Weights of a small GPT-style language model, trained from scratch on English Wikipedia: vocabulary 8192, untied embeddings.
MLP neurons of a small language model. Each row is named by its layer, matrix (gate and up: input weights) and neuron, and shows model dimensions 384-639. Each number is 128 + 32 x the weight over its row's rms, rounded and kept within 0 to 255. Numbers have three digits each. A neuron's up and down rows have the sign that makes its largest values positive.
Before each neuron's rows, "fires on" lists the tokens most often at its 100 highest values on Wikipedia text that the model never trained on.

fires on: " January", " September", " November", " August", " December", " May"
L6.gate1912:076153093140161129135071162170135157091092056123122085169103115126153110119138101094141173109163142116085152152135138128092143238157154107082158116109133133117127172171165107089116075165162141119142145143096120153080053093182105133161115136154126150146153094126155114096094141113119195141136080134135132100108136081117167157094171122092127138172121135118101134132142100158130057118149158157071168164114116137105116067155104120174187109115088129132138168100098113095097114165120077142139121110120174088088170126125153132130152156105183147117120096149139102162109146148115165097177109129118112071088107175135115125112171065094091143123143130139147104135099121102067173120165169101141102076107085151127108097168101085130039128081084119132151140167118103202067157117122158
L6.up1912:064124173166148096181109142142162119165116122110150151184074164139141083104102040153114160118049118138065162088084117124093184177135123095117167124073138101122125123123117094100057104199146106151117121090128117082060045140077168107157153162183145130103092168094175108127098092171141123062097084136140108053152075180109114131155090108091081152128128118112102121191161126045109186144100164098099123096133190133111139147126130166077171175104137144100157180136103100136095121115139108144174089136091104084120144217092091147145101107163160125156117072156179110119118148075164136146113142102079104125092123080148079082100119122070147116104105143108109134141154124151107134130086146125142147106144112155187146128117074094174117114130098117152128125143086065149169164153106098

fires on: "'", "\n", " \"", "9", "t"
L4.gate1592:166165129154089149133085128135122082130087038103079088135066156117148159125135100096130144176237084109142101144138140107136143167119163109092195127066187194077147119107105134130170106118174105088123121129079116070054137104077146106094123114162081130149182155148133141083090180198098168185106168153197114173147104121111108090103118162116108170099109137144160088149146106149176141153114152180164113174164161063125201106090199125134095147122137093111124135170146130180109125171143182151048162126097164176131091137110116071102102120156175166138062084140126152189110186127096031126150141155167096146101066125094084094105144082113214179145132166130191136152166195191181119151083125169128112105111126115158168153144148100133147185148061130106150185154149120093140149116133082
L4.up1592:163126159128141118109091147128125138186114158124131103117161142122074147161173067135118138178184127105144119155067186146169095096149148145159082111167167195064139109127117102166130122135168137104131074141105105134108107173112111171100101111127156094118186146082172091168150072103171121183050147103197088159154121171143139108151091154109097118190188185140082163166104148104104086103173118089154129092147104132113141063171086100138152136112122103122112164119101107132124134130130184137146193072173112171121072134149132077112126151118117077177192108152187106150104140061104056178127099188089113093112109103106150143151190076127091117169129076099131092159151182079167127159127081150139109107140078111144118140187143158111165096144129167081104078154065086088063101121151124

fires on: "8", "6", " in", "9"
L4.gate554:138131063102108124104149099115150109094096118173138082128102169144107152178118099105102074071145119117118130128165144135096163175142103134098168224131145082149140096168140111180139153142166147123136107149168088096071138105089123141163119108138142109096135095129153144161089143124177180100094142173131106137089164170078169127148103162088164103120178097140074173127129157139122122144140123125121145171162128165096126130108109160149143135169131113080064103130145156155150104109128106111135154150166142173075079109166178112117142114113109164150100162054099143103106163161165108139089164049110054113104182183181121187077180077148144122181158142174091141176115157122116173106173179181155088149075161116198164077136109184199101141122110124164079146118157127082094117095109162
L4.up554:153092201145126128095148070095172138137099174142107094124131087095123102138141092103129127111167134091095121141068088145152149214152096145184132166163127123150150106093079200100157086105128153074135141126189139072131139083087117142079141119127116117179084095186138076120153158189145132130104133092134115147165105125122162194095130180107114153098073137165184152178124165067142115143115078146131132143114096098132097098110103130162170122152159174090088166099096117160152174075129167115096076117080082128132176164168112124104175127040094112130074088122066140150152126119180130073183138127147098197105183109088154191082175164142099093159113116104157074100094147132149123121142105187156143155127185089108149144188161086143098096127097181158094076060149125195155137075083165

fires on: "1", "9", "8"
L6.gate852:090130101135127124131187123127097084134132123137061094131120134173108122145123119116107119087155072118100134094117133164120136134113168121101136108110105084136098122128099137088116111117177149104181108058133195152123162179148135105184085119122117173199122082127077122152134092128127186140082138121123140177177209091137134083067090144128152085152104139074112116166156122135121106098174099087129154133131134139214116101130082117152174137144126137111081090163131090128151076190141126137146109169171128142105121192160152167128121179135156136126123144092119083153105156109147131137107097139179131118129141170156104156142095075107156157118206201175162101149081067157104165159111159143111128150094153181217145176100117149158150176098129083173187148137183094108111119065152092
L6.up852:117154164124075072173116189165140071135178088109094151083116176095110192131146132193156138135175147095150136131168078131131187103168098143140189162165113117106107105170088137122114146149133112112125123173149147146132130137142155077139184085070185138120126128170099092125135052080131136148134187180127126075132155185116135082131161183146110181127107160121132121149196141161153139138104149155160098111052127149118115187114150151136112113154156104097121091114092120085149129173144098114112122140070098134133147105115170131144158074172150128159115158085116136103143127113186130141118110147145080155138099121111117082128092108103159188059112156119165138151133157131159187149069120084182139131150091138107139119180089130098083186112156124146145099182137100152129097134169143

fires on: "."
L4.gate1526:141135076143164140138130110129126137119173088140193124101064156105172079135110130152208119193158153151140171091158074147090159092107213082117195115176144091100096148100173154126155107092170107141164138168109169172072077154155059155122131120153156166102102057068098149170109118144145179142131175170104143132098156153129151099180129108102108155122107135174128121152135067124139151084121150138169136092176134139096086123130082140135099178163173149151067120191079137168134173178100107082096109129174133139098119152124181154166078101126066113146100153097127109099092075153089113119129122110171133087148095091130063144160115151118081084123096111104075147060157084133135085124077156172152098132099098136120126152071146197105136151143113083175098106157185148095177088154115186
L4.up1526:134103096104140131129172106154181153138132113111185161109120165144142036137169117105116156157132082023173084083133127138129136130084069162146113117162112130141096159154159106172130085128082122133131194165065131118170102089133136094111143114161172110079116149104109110179142155130132128084060115120128136147122093118166150104122139097143139127144167153177146100105149171114166092129187169139084151113101125152148126140126171087119135118151098113109092122106154131152110133163076100085073103128140115124173107156101154168112105168115081104145134106090139106142179172112144145166108171078083146108114119114102187115114097162142157129127178082143152144146193103118109142099130117158114202124108106102127147079113106108203142118169076093137113156149180097072151163176085083

fires on: "9", "1", "8", "s", "op", " she"
L6.gate277:126138115176163166146153139147147061109135131133111094169156134171133131116093110083135081100175086149151151165138156127111109110105116109161121107110119134109163151127186119107156116136174149136091123063077179167108133174149098140202120076134111161133143156119139166118083112068155177099117090205165081156119150184169077040119131107123161094132112154117087187136142072086098097156121117139101116084138092154096128150110133115132129144106140130089067048194204075165106131149115140128160125116096142101110170093183165136137142098143103161145093160134150109087091101077183127141180154095142080152134100157131129166115106145077094109073155172123132129094111156148125150121181170137162094100154079160181138129129100158139063138150097080124116131124196076101094100088121132
L6.up277:155167190175080159133107141047103142113155106132074166161164149090140166148117134170087169136080145089117166155152088082083155116146180086135141110123133093130124107161102154080121134123146129079078111095148132122145102109159129171118148148165131108088104080134199166146165127094119138149080137194087136132155133149181158090151124120108137118165140200150082109077144105157161116121107153140109067163138170126178150092132136086113094135104111127131127168180101176070124136079174154146127172185166136138136102174103191044125116114106135135174132142093098133131152164108127124142169160188070130137115144072174092121112078138173156092118153097130144088150095174133096136107109201158072111153157114105153138217094152078093167126061098101144165179138160127136105102172144123

fires on: "'", "cre", "."
L6.gate311:189141102150143139142155170142147094097130172166165064114121149170032113145185092128119154153132116031149121087147157116085122096186134135098149141144105100095136130150136118155157171165168143139152117110139057107101101162056112131071139138042141066140086197092140145125138113150083158162129125084125174194125163149136116116144217106089127135119081151148128156165093120083170194152080132148169115157117114160096165142081084109183184205109159126093158165124104081141088136171179106123076111124114153201099156107115124137130138165147135126210157133139192150114169120164139111180136179130118139144099159140144102056099087174141221140154115115058135151146118146130130158086096176124100128125169117125151143140150114109119132156159101094166172128144078162164144151165119095
L6.up311:169123141166154137167075110174081153172147094169168111155195055128143102168153083075164128159137137121129100092147149145117089148168161163096094110134202132195118093092127098055110159146159165143154141095083120153124124158145099149141136179109178056182124140092165136071101113130159163121066171121088124186122115105056115134124165174164141190153069175113187152089078093120099134081093100089107177136141152173145129089103123158163159124137137136152114183104094197096144109183085084113217110102176107152148136115180147167083157116124154125124126117099156070149164180060170138171124109197127182194155116156132159102138094115132126062147132056100147175124128112096183151117162133174087133104132177070099141115100116120090144097117162107101153160168177121157128141069138144

fires on: " the", " and", " a", " |"
L6.gate1434:123109114142151083117088127118136132121102103094167126126152144130156100137085159116174089138152101108081110115125095100110120135160144132173143129160162183160059136148120194157123178116105120114167109114205101092132075103138185085134173204088126149132070059074112050060182075151164095176135154108066113176120190127139125141159090130141102163138087116109134130128152132096118199141089112094166090087097142128107079109164065093127119079085138139100151159133182149159149167107157125134096122153135091150118116158103136188205163136115066082142121135109155134148105122168105155135124112116130163135094135118118106180112110126177113079085108123119165154123168092142139141112143117138176122115103136173140194206115127149100164093111093126151095112183087108126140109104122126
L6.up1434:082115163113184151195172140132116159115154107161166111128117142150124180073135111187063183095151120147101098094146174130169099095152143111149167139168084133094146141121119124222062193105194100109152171122086178085120082073121153066134189114133077164102165129118060068152097147168109106136176144169138133088142181111132117136139180139072097093144082133148146089094112144185146167170082113117151159145137168138173084105166155151136198127108085153107091158123122123154123107044179097176033169101077135124095138097047062151133142118124104109142181129112140144188149146119129142125098071130106158091154154104142128191192101170104124136065121131098131164083125166174140135089123134079102142112116124084129165147140141154125120090130078082134140121085098073112121108131169147

fires on: ".", " re", " that"
L4.gate1367:139070107174133174098185099094107166102153121135161127112129207106101098139174147124128123102180155123138164087110126147075133113139165142176194094133132083136099173091205168162164126129097144133157148120145141117086094102081112097106097145137142157081110099142123064172166161206102149099109196117128123099088156059170128196151099078157143159110140097110181175097120129165188158092157108173128125158167112106075075184124146174110073111192077115187119187146139122107130141145157137146104153095155141117107135150102159140065176139106124149124107180096133111116120138147118142119173163087130157071108113148140174146134128128132162143093134153201101136082098126171139099109093171198089170078138083162114185173157090164154088122140111117138119159154162082113101097102142124
L4.up1367:162092153121152103126126136124105160152169114157112121077123164160104063174159127100117089158151068121102153128096083185127177103084168128105087086113089093166143120114067178121140080083166147143143141185168124100179141142084170149090174178149110108101148097136140126159153144054147143147135139059162076122134128161118156166169109151088135157110195096138147108095162155148126083120134144060109116093128121084158185147099183138080122153154138120109158170146187097169113160152162123139116107114119144141148140117149159103110121113162124105116151071113119098147148150140099126140136178132118063171161193148121114076099102122124146151104135077141128158156162166094113132156093046109088072141101182121103136155120094153156098124133083086112162186168125154110138167159095089

fires on: " of", "2", "-"
L6.gate1609:158133129122131103116158156149102105086110123139106136128090175133081136104147118143135161096158129136097158159123164130157149116107175085106126158127169113122109161175082112184110107092168142134071108051166177167134119103068146155147098133135152140102177106124109110175119090134160139134163140174196159112176144142192122161137165120122185182152142133077112094177195138161075196150127124156124108154082085173177143128141092098147137138121118142093119105113089099154140154172104180192136128148114118141099104085071148149192174176132126088135092137128160157193189114125155174116187105087128095148136123107085165129140141144123086116138173087107047089107128156098105204095124128166154108160116114149133131144171128212120199155114115083120120092128121132124125096167093109
L6.up1609:207140142130117105138174072116103165147091132156132129103156156160094122101179116135123092161107167182114085105104161116142171131114155074150121138097133127102154133119122067106054110157151189120056102158171119157122197108131149161132096165080145181104108160107131107146111130110097179114127131155150161141174141174153113084104125131077119146140141121059090095131195111125110220190112122143123051111103069152117107112145111091126092083107084159089151138210160090194202166132092092113119138198120111091105086120096104085138178105211130124145152078098120096158145089116148168115148086128185112164117154102089121169140114116135160196145160085086086094133193196151110143128115121107121153119159094068104171138106144169125190125103069045140157107128085087109175165092101097

fires on: " "
L4.gate1496:151115180124100089149106080147146134088126114150075115082128114128117082115142154151146084054104131061086095162159137131200091142111158145087126129078099114094163144172101079121154133095086128125098148155101129096172130116068169067187158169128101092064137120111087159135107124159108173150118136115108140156165106139106087105113133095150128134113116127143158101156160174132127141080164110175150106206117185108109159113127141066190183101107184190139129129092147139200082104123118117108148103123071161129162128090041146104160084096170170169130139140136104143107119179143143089116096133197107085151194139122106109164152104089130126164135140104091154116182134150157124147054091156107161089102092155121110182109199100084110128181108084078148150166082132131168096083115096117
L4.up1496:126156136094094091089148145136130128134107104119096161108058149166137144127133119150132119163159150103161124119132111130128116103175159110073114156109108095110126063183060186159161100081187095101126209135102142196162152117110073153125141118131138110141105170173103130124095118128156139151140157155173157175125134127121135163145085149092072153111127087145128123107159163084138119198160123159128085159137036131175170171132137084154124162089111067100120120135074092108115118153097129064102087040108138108117107109096133094131112184118153116089177157143049098139148179080084136115131127044101094073160084148109097112160140102076178061062091162147096157102155103138140095126087136115175120151178136092119138172095116155148159172166105118141138155126137178127120139197198135

fires on: "th", " is", "st", "nd", "o"
L6.gate562:080139112175102134133192119142109137164131117165151122068171126104101078109144130167180107093112189161125163080135122206128130085064112064089114180110075088094076155163165121048114170193124100139076126111064112089095168160177172175124136156089091133122092076113086099127116125189170090121132128118130122176099158135114137126178137122134131086169162176102125085125080126144086156081091082153117084092108192127113167108081124095134093109118109086164119093100191082099111136146113163102081171120120082105149146111148122167164139127099161127085084141139170097136149108135173107152099106148132148164081120148111151121173200169159164113077142139120124065161149152156157126172101090140170129152167089152130169115077127172108127124115103103158097121192137148144063162147101099
L6.up562:177167130105157120098174129206099132121068090147151181155099064122076061147151116162105133149135151151085124142136155145152159089181181136101102106145133091110156154169142184165120132145161166160122157070105114137059171097082130099163146136135159147145123151151087150182062071144118130148150083110213137066155165172153149149114200150016134149123176132148140090097149102135115073157182114137107137152148137173077062162151139180065117143142133102100119117121117137147171159139105167116106138116067098171106134112107096115105113124182127165160075104124130099146135150113177093134134118104159158159095135072096123175130117132076154152102140169151122117199151189142107130131120086077122097128150066153104068143102147123137180112174117114164179129132044155155116115117089151

fires on: "a", "'", "ly", "e", "ma", "y"
L4.gate850:120114172081162081130131113091137140147176127126100129141105114157113176142193096114093104098175134114136142165152157165120131129126128103093161187077148101078132201120123187092180167184140118125124188085116111167123138172093119168157070101094120099166171135157106142141109143151156133117164070118146099197157150125146133047115141096083121142146079132140173128165145095125166142102141144113157123113170110097142106144091190149202093067071167137070151121141177132087123135117141135146084119176137177109078132127109132124159095127131145174168142175172143117142117133122136139134106163115167082164162106142127088088101103091145127133165149133129137085121116195126183121087122164102119121161143125101105151127167159181103119187157086119135101103112140110186085161158146083
L4.up850:110163141127163071131123120113076166143134159151148153101080107076168136132198169096089147128129107134163080144099113136136037144088161113091123149119154159126080100102130147146113131157180141095084130076120188155190166107125127128071087074162147118119093138140139146140141079038120145057104158092152139139086163099077182141137121091056105141172106179111184127206106147182129109098168147105085079094123074153125032093098154134109114124140109100120114119123107150070124116200106122181137168122113112131081160138174122111159190141081125162122151072132165084061120096062131082085102153160149102168155133128052130159138063147144106120127161110141166159096130097212080073102118108126089119114116085145129171149098083092127083142151089132065103104172113069137105108113152125

fires on: " On", ".", "On", "2", " on"
L6.gate1788:088173133139175153130096164146139167129171137133138139058125126089106096113121067170182193121104091136163106172028104126079121121150104160068155151158198113125171147147088065152068167137186109149169117119082105134121174078140155141169065114181078157124165100137195117151159142124121104129147120119132085088105103157146137145132129140066082104092076100152154157144182147105161139135178097097138165133118141113093091159113109118092144158183082105085113087100188062173102110166090173161126128168118201133147152108115137132133146160105150214122191117107182096139122162103097152176164149158125094093113129137096127137138140116084113134110097109140095208133131185141124144086131154107149120148145152149116095116142106143148088112197148143148112184160116147155104146145131090
L6.up1788:106172097151090159112090087146121150149124154145137164095171110147122089200099134131179126073168076093107121150136126141123139158130132173106094139127164124151171130154127100122120088150131141147131124120156068091142126098173112093130203094080141131138058147116130169089145181091097129163085138162157184138105105099166074109141203136182144096098193126159147114126108179080170111153127091084073174171101137107131160170106122076092144081126156147087122129092104126103122089097065072087115145176130152170149117093057134142153117141128115071185146174136084171175119094096152091085116107045160113157125159134211137075129092114140148118117163068166089106146163138123098115201119121115072180147154168164096146064103107052174115155093156111077161079122168092198183102172141117

fires on: "9", "1", "2", "3", "–", " a"
L6.gate372:162151196125098127114113152163121047114110092109121113094125096105141174106151086145130132106067107172138135106117157119099187130140170132143138128203159154185100142109153088114081121179165128106111142128087126105093124132157133086184115151151124147145085124139180097115177088142124153194176079091169064117102191174131147089106165149102146101119187138099132109129138157122103086128156137178136154151153115096129127140126148129110172147154145099092183089090168055149113170144128124111153155134172151173136133121109156160156128164144057184128148145079138096090117117130169136153168085124093091107131124155164166105108125181064101140136069130046077142144107111118072124102115127147178152148086126182189180127175148105124131092112088101154099081103160108153140098130129096
L6.up372:100157085111131176184154118140142135162101112146184160086106064181070120189107106119134114098137149141109108162146119124054142128132100167113100114173137096174115147181105114100097151136112106154104121115115115080139092077199119093169080152108074185185147109094104118113118170143138154175198120149146104121108218108035094080154175136081146155137182141095131106103165160121089079056121223097150125114181182133136179120118126131118142114142073147137135078173122165127103173222145140130140139131094145159131097149112077128125117120142084162107139197121098121106098127168163146118080124047093142110161124146178121150138094169094138142143063184126145139111102131112113123115165137094117162156133107152153225192150135145147107069094069103161150198104136096114105124201142111

fires on: " |", ",", "2", "3", "AT", "1"
L4.gate1732:139153105080138154126184148081154102141117159094083216144130175144180204131169162121141144143119084106100141099145172057105161161190139165095122114117162120075102160129147115136092115134145120092085158103074156096138138147149125147151081112093119138127166142142105131118105150196136093110177197110160070208133140103138171095160127110124117155121074131108183101120170117117122083133087141116102096121124160151202151166054181070123120129106166090147157103128127096125119163158121112097132131116103149077142136067105156135168109146099119123102079155152234119105145117080156180118144183134135111102100149180110159128117080080136166180108194076093105124107133114152135103129082148098102099094182163071082157082117082132081174201089092152158147065083175090154083169114139134
L4.up1732:120106147133109167169131151130104139086151115109092155157082130116105103146161153154123144157174125145111169156104093124118120149160163132101148156030122114166144148097083202129140110062084102088124133116160108074123160141090100099110136080134122129147164200144166083099127140163125119177126153157133170176123148119150125137141107143138139123080128063150201153117148162134144112128147141074150164193091101137059121141103144113175095114119112145161136128110137053150123162127112091123128097102086101087134095108115067177106163109075205147075085187167096212139165101094079162136110154115128139137133140132176119140118133113136144141092131116100107126124092103146138108158085143101180080132172120130141115119103075132164175194094153092154134125079141125139063112095148117

fires on: "9", "0", "4", "7", "1"
L4.gate1491:063106137126169164154120124159147174058120122139073127207165143155131113149106143146136085136093089179071169073141124149116114120177152166128124095157111108113078139113111146173129162177133123061162176104144169176079136115063182155083124081118097116089102125089091097150107119093058109143179194123082115127143099157100133170046149167119155122128116181113117155121141097123102160147128148173146169144128066146101101125145074184116091124108080139171122061149126134156174141088092157118122125096151135123145082121150105099151201138093113137159085153104168120149157178115086065106073157165133100073132085118087120138181152134123118154101154159148119107115116147083160177127071067081159073093110097168126069139198200121139162156138124115148108155114182140074137043088133133
L4.up1491:099127144094074139144161144083113144176111124116158159119130137111129079166175112119093099089150084099138167158125103066135189149089126146133076172106082177097145140086100106113134144078115103117076140070119128036196136139109102122112140079126102108152134124115101144151126159156135136099138110162107101055164101173113112124112185069105117162061118179173168141128132110195195126123099162137101127139103093169137090140137123107084160135158125143142175121157106071172117155150142131168099104103142128093135185085098084107179164094132124107100072142182110116110121112144108186076085119100145131182151186091104151121174089106068110115194144103142168089141116119140107189127190147123154073141192147177141123099195117115081176114097065112114137115122159126102130165186121129

fires on: "9", "6", "7", "4", "8", "3"
L4.gate1877:188113119129102135160161115163134163125178107153108077093141138160103122211122082095135081071159091145126135129154135089133110091082154150168126165086110135161160104152181183159218181109148114109066132138078111086076085096113161118156085094139162131057127094119102156166066135128115143129147156145145154152104122174080153091117216135133156162164170132166119123153082132148089075101123087121131134146120130159100137203163062130126132140118176125132126139170134174111058130099070102143116174100147095166096131117135109164145084134105185066135157103103178137067095178064113093114159101115123139119108134152112159060118168071210120170127118131151156172154148118108148167177136186159175121135135093154128068161153103174070150075122110103127096144145094124128162156130070101
L4.up1877:188163137193078153134096131167177097119120113115109101139066146108179137136100105171132124152143127165116108107091111160135151075092188102121115125128117156152138084084127163133126096079095144136149093142094103084159195100167107113116108106169072181088088105135112115150109131197170123128170163115110115102123118099126114088138134133139054149113104164085118101142123127180140115111073130066136100140159110150134120117170116072114152066171140084089151136156107161150152127093119122127101101087095140081080117109131158043159182071070077092137116165133111157072104151113118166169126118120118130173129151112051117136151116097177121160198107153009097105164126174138140127133160068104135078149165117142151094154113097056125122175131151137150134094175158146144167113120112126

fires on: " (", "-", " and", " sub", " inter", " syn"
L6.gate1075:115101138101124147146136186119144147177130135147112098117070185127130044178115183094124129093153184110107108087217137139125123163054129071089095197088180141114097104130141113100159166174158106128146121147058106072150128114142117128141157097129164151184088107138102078147125142103121128168101117162121177148119156128137169130112118111118116096065147178113120105122112158116177076169169164150135129101086136155148118100089147048166076093115155159147110138089075108150085098109145146161131150131152141154157171110106124114124130059087146048094098077172134187119125168101131181151139131139151184143120193173076052164129140136160137100113167150136140127093103119099106120144148121118107138166085104081138125137098137081077101121096166078197156156158085156110126088117158156
L6.up1075:063135197149127111147142090158154093130103120147155111145134173120086107092188109145162154136175078103138164132084178121192170106138093078156091113111104092136100146136137114165105090126115097115155077148140116145179086177151195117143113186121106092147167068132150096149085081137123159103153158076093077096096084123183083118143101172179143155159153142104096145086082136109121128091068098122071093142109153120121121125095106133172105115144066135128072174067168190147107079091128162140084182116128085135205094125086179163101176106155136106136148157161133141074171159125106194107117128147105167210129128167090114076102165159138111113133155128099071087139144110080137078123072150154127128135132157131072111098081142087140125183088140116123192144168161047161171107109135096

fires on: "e", "et", "it", "n", "ap"
L4.gate1942:177098097150102114139161062135143140150181115136153105176127171151144162111125154135130113101149092146069167146109105142080165183118051082065095184112119165126129154197155159084086137160157106115145151138119135121157158184154179100092168121120116095083105118106086108140151169126089074101130098115122117164115139168126115158139137148129063144104088141214137123127123093128135126109122091187071147150086135158146187126117090122163075131129176171102137096068134154101097122093097117129152105134142112119153106085063108117167067091139149121098094093134132141160136166126118119166188098049191079093149138151151161116141122093108116141138120153194086068172151070114172117081035179110139134108095123097130111124132108143144147162099133131163150092114193071120090150144131135
L4.up1942:140122160148148114149135098153078144193111076136137100126129081117140162185155136174162122145168155127148146086133141152154135140119117147105091130079135191094123129177158144095160147096106096103157204145105147089127097128121142073103135193147090178083137156161115145178094131167143114135088084150091172140121117153057103140094059131119098109129082156149146097123083157158145090162123139147178168111149094107129168127145164135106071146178145142100100083086134121119153115123138118186139128131114130138126136074112128093158089091131104141156142079178128097143166114111148143165164170077149174132122140147071099059116108198130143168127123157156079131126180088133186094124079138120173149170173159108134089155158108059147136106129098121115218099118113144133118129152125151

fires on: "1", "th", "m"
L6.gate843:105113147183121076114134140147108125097148127156167147098153137128158148168113083143209109083135095085140125098146117101123106158102160123098113161090152069090171154199156148063138150130133116112067087085139066114189135168136074166122137188067092118135064076079117202096141158159127077149114158152089124153146099109154121131130084113167150112147154118070133073087148167165064094157152108141187112102112149153091166130087087161138162106131134093172073133116132108135200088111138105142123141092159122066154092147134108129176146144179131142125081160137150100090135128060197080201167090149122161126036097189130144135167167138151112142130114093129096123083147110121118106158069160070167137108082171163180164078158148131118137094127147171120128110097140069099041097099088169
L6.up843:094140066167121133094130141149111110136109096185104210170102138131091077187157109115137104142200111177100166140201125117126148135134109189153060089129099154156181184169171128148116130155123095108146160117110180115103120159202063079149120168133109164136071130094124090125082100105140128097092071106156138082158178188060123123142133124058152156151137137186069163158129115173159119161077108097127152144127108122145102132133138076118186150163139122158149057128128140081113163112109120170124115100151152133141100078167089108171133157109124095105092184147105160113119082185132162137081147089121173094144132168166154135136068086105145145194131172108125147124132057123170131184139136138118069089132140160165179102115153159126137099130080085109142140081101120161116089147136092

fires on: " and", " of", " their", " his", " on", "-"
L6.gate152:151077110129129159078154196160109094152095154168148127144163086121157148120120134170111146188088156124104194142130129142062116121179117090179111115106091115079111146164110182093173165107097116131136085189095119125131112130120098119159075098094146078080134107059133142156080134164113118162112113072076152125105104106162113116107111124081160109128129145114198169140168190148158083112113147129179131080161134165110151067133097094110109137132123106137134128104098147116122151140108140106162137128145101089171118097078126114096129133143129111009125108154143081139137100173067158148121139144116143077127162169128120091089173171134132080079050145170124201189121093091103080160140109139160083136083100079138161172082083141136054149152193153152120134111164106098132182123159181
L6.up152:132132196085122112071188151124091144125143134075087132120139150150142124082145169092161094111144159099141129178129113123123145115107112075179119089136105067184090110057130131131097132084099112122144127191154133143122128147088120108133089111116144174139147111158180094089150083143155106155095143116085146065121098131217136111138145138156124138126127050094127144110085178115116116128160114132133083074098190133158186108148131067131169132152062133167144177114162167102099108157175151184151114192133177137144127140098121137062133099060097169166058125107169063074120168077077178131139071165095089109120069136145155153121099125164075092117106085090146073168068087061156123124165161159118091121172122103115126067172131080110130180129122133095108149127105130145061157103149172

fires on: "2", "1", " W", " S", "He", " He"
L4.gate490:114138149160166136100081145116140085154123143122132099161126211172198129089131096146079180132114116114158138156102168094083107136175113182107156190141100141133120147117187137150090135100129126066121114138142155112115133131139097174141137167103206119097146109122158101141113088123118169125138172144137122111105109075168133120115140156135137151107122123145142091145126147111127131091185093154087145124199103163184189147072186107105124108145121133137181157052115097106147091161101142160122108158121182124109137141133137065162146140119105109116099173093152109101088100146175106110134164142131082122182110172125143170173078112109087093118161064111116086097090074158089122157103210132184079088114169160081164103147183120140136123110109129165197098147128149166133158100119066
L4.up490:086135167099110159116126164067099151165109125090100153158103089125074174179189098120117171150137166105122135135164134117054140166197177084111136112113140105125147105090145149167113155139111117172187102095118162098177104158125090178081120160120111174093102167100090126134177097143179098176139170125174130153111110106186129152127133117113184153170123103130060080139077098143156096176108081146077138182137154183117107102118103148130088236143133146118095170139134087137143069179177093146134113116094142133152172115050151061138121114176084145165096146134122169147086198124171157151154178128104123146134084126101085146177073147139155121111122131095135118129116118099207121151083181121102119138075164178127103165089142143149162098151141146116138142096198140189107112143168142

fires on: " in", " of", "t", " that", " with", "7"
L6.gate721:106091128109064142131163066101101160089104158130092081057108115129168130122175132108113127119189155119145111133094143132094148114155141127132073083085148130091107161140156163121128073177162174137117086147117151156183153151111134134156104172097151109158166108071131136171191098109139104156083125130103100087162177113140178119120111144143117170068108108166086112122172153096212122108091111157136103095129109089194151144156143098138108111169098167160164171165189126168059140167123194122176105116099104133074145170115130140178120145154097157155131167134090113107105170113138110098148171124124146144127083146099161181082134105181138105083102206121073154153112137097053192107115148171110130165131122095120121116155100107119064179110171138198159101156192107092206079168086140
L6.up721:077126162149134086149080118153193172172092156098114151054121178117156136147087136167077104146141132152138066118100141117128141161130062116178103058136153120133148142172176134123123051117151161133118099153115117136167153137185147166109042186104160174101129091131166152180119126110111124137138115088077102116128126076169192130145131122143123142109105105193112141114151137111145161104115154159165138158151137054097092084101157162153128140112051125124112166131091146173072143126127195159121133126153161133120133151163150038154144121112100126121190153098114123140108145129060155053132205061172166141156154112131098118143108165142139158098077081171052145098145161095031138113065084121108096198174101110099156155154149116150121137078164115186131134155116146081147129158094160

fires on: " ", "2", "1"
L6.gate1086:146180144159186107162106135132123097120078124191124145166101100086065094160167123139079103142092111094080120149116153125148193140105131154082105100082161132140160121174111122159151149186135137181103150152123087110128162085083124131210125133173139154089115116191138085149114069139168099114124087148092110151147105172109122109137114051094117100105153160157092135106087164106151109148136153111152086127097147133114151096102124131091190176173129100080128129177157065129138143138126153139127107116091136131099107117109188143099092086141123198108195103126120111188121114168120152102111096075076101127134168100161168142124156130130130134147152108093148181108110161121142199140157073126151090091166161130147137133073079170088090164140138119161092179114162162164147110154098089
L6.up1086:133182131117136176086187069197154084144146091073081136123110117162102188140140164131171103138153126124158141135128132081106125159117141076113139172121116085184125125118096079113071159175157131125152117169086158148085104120160103137088130124165136098124106140114148125187098139084106141158126106112188154090083114147161149112136182169128179107175123157119111128081101145117086097121110086124156122062077077135115099152118074130162153079167076108132165183143141129153144138140098111086084079104163119113112141076091183119138108158174178131126150138110079116197149122116094166167130079099185150137101099149109180085109171167101162154118124083103135124134121129125099180154171177069115168142105071154134119172132167101092158125163139054141112150121099167128115150165146135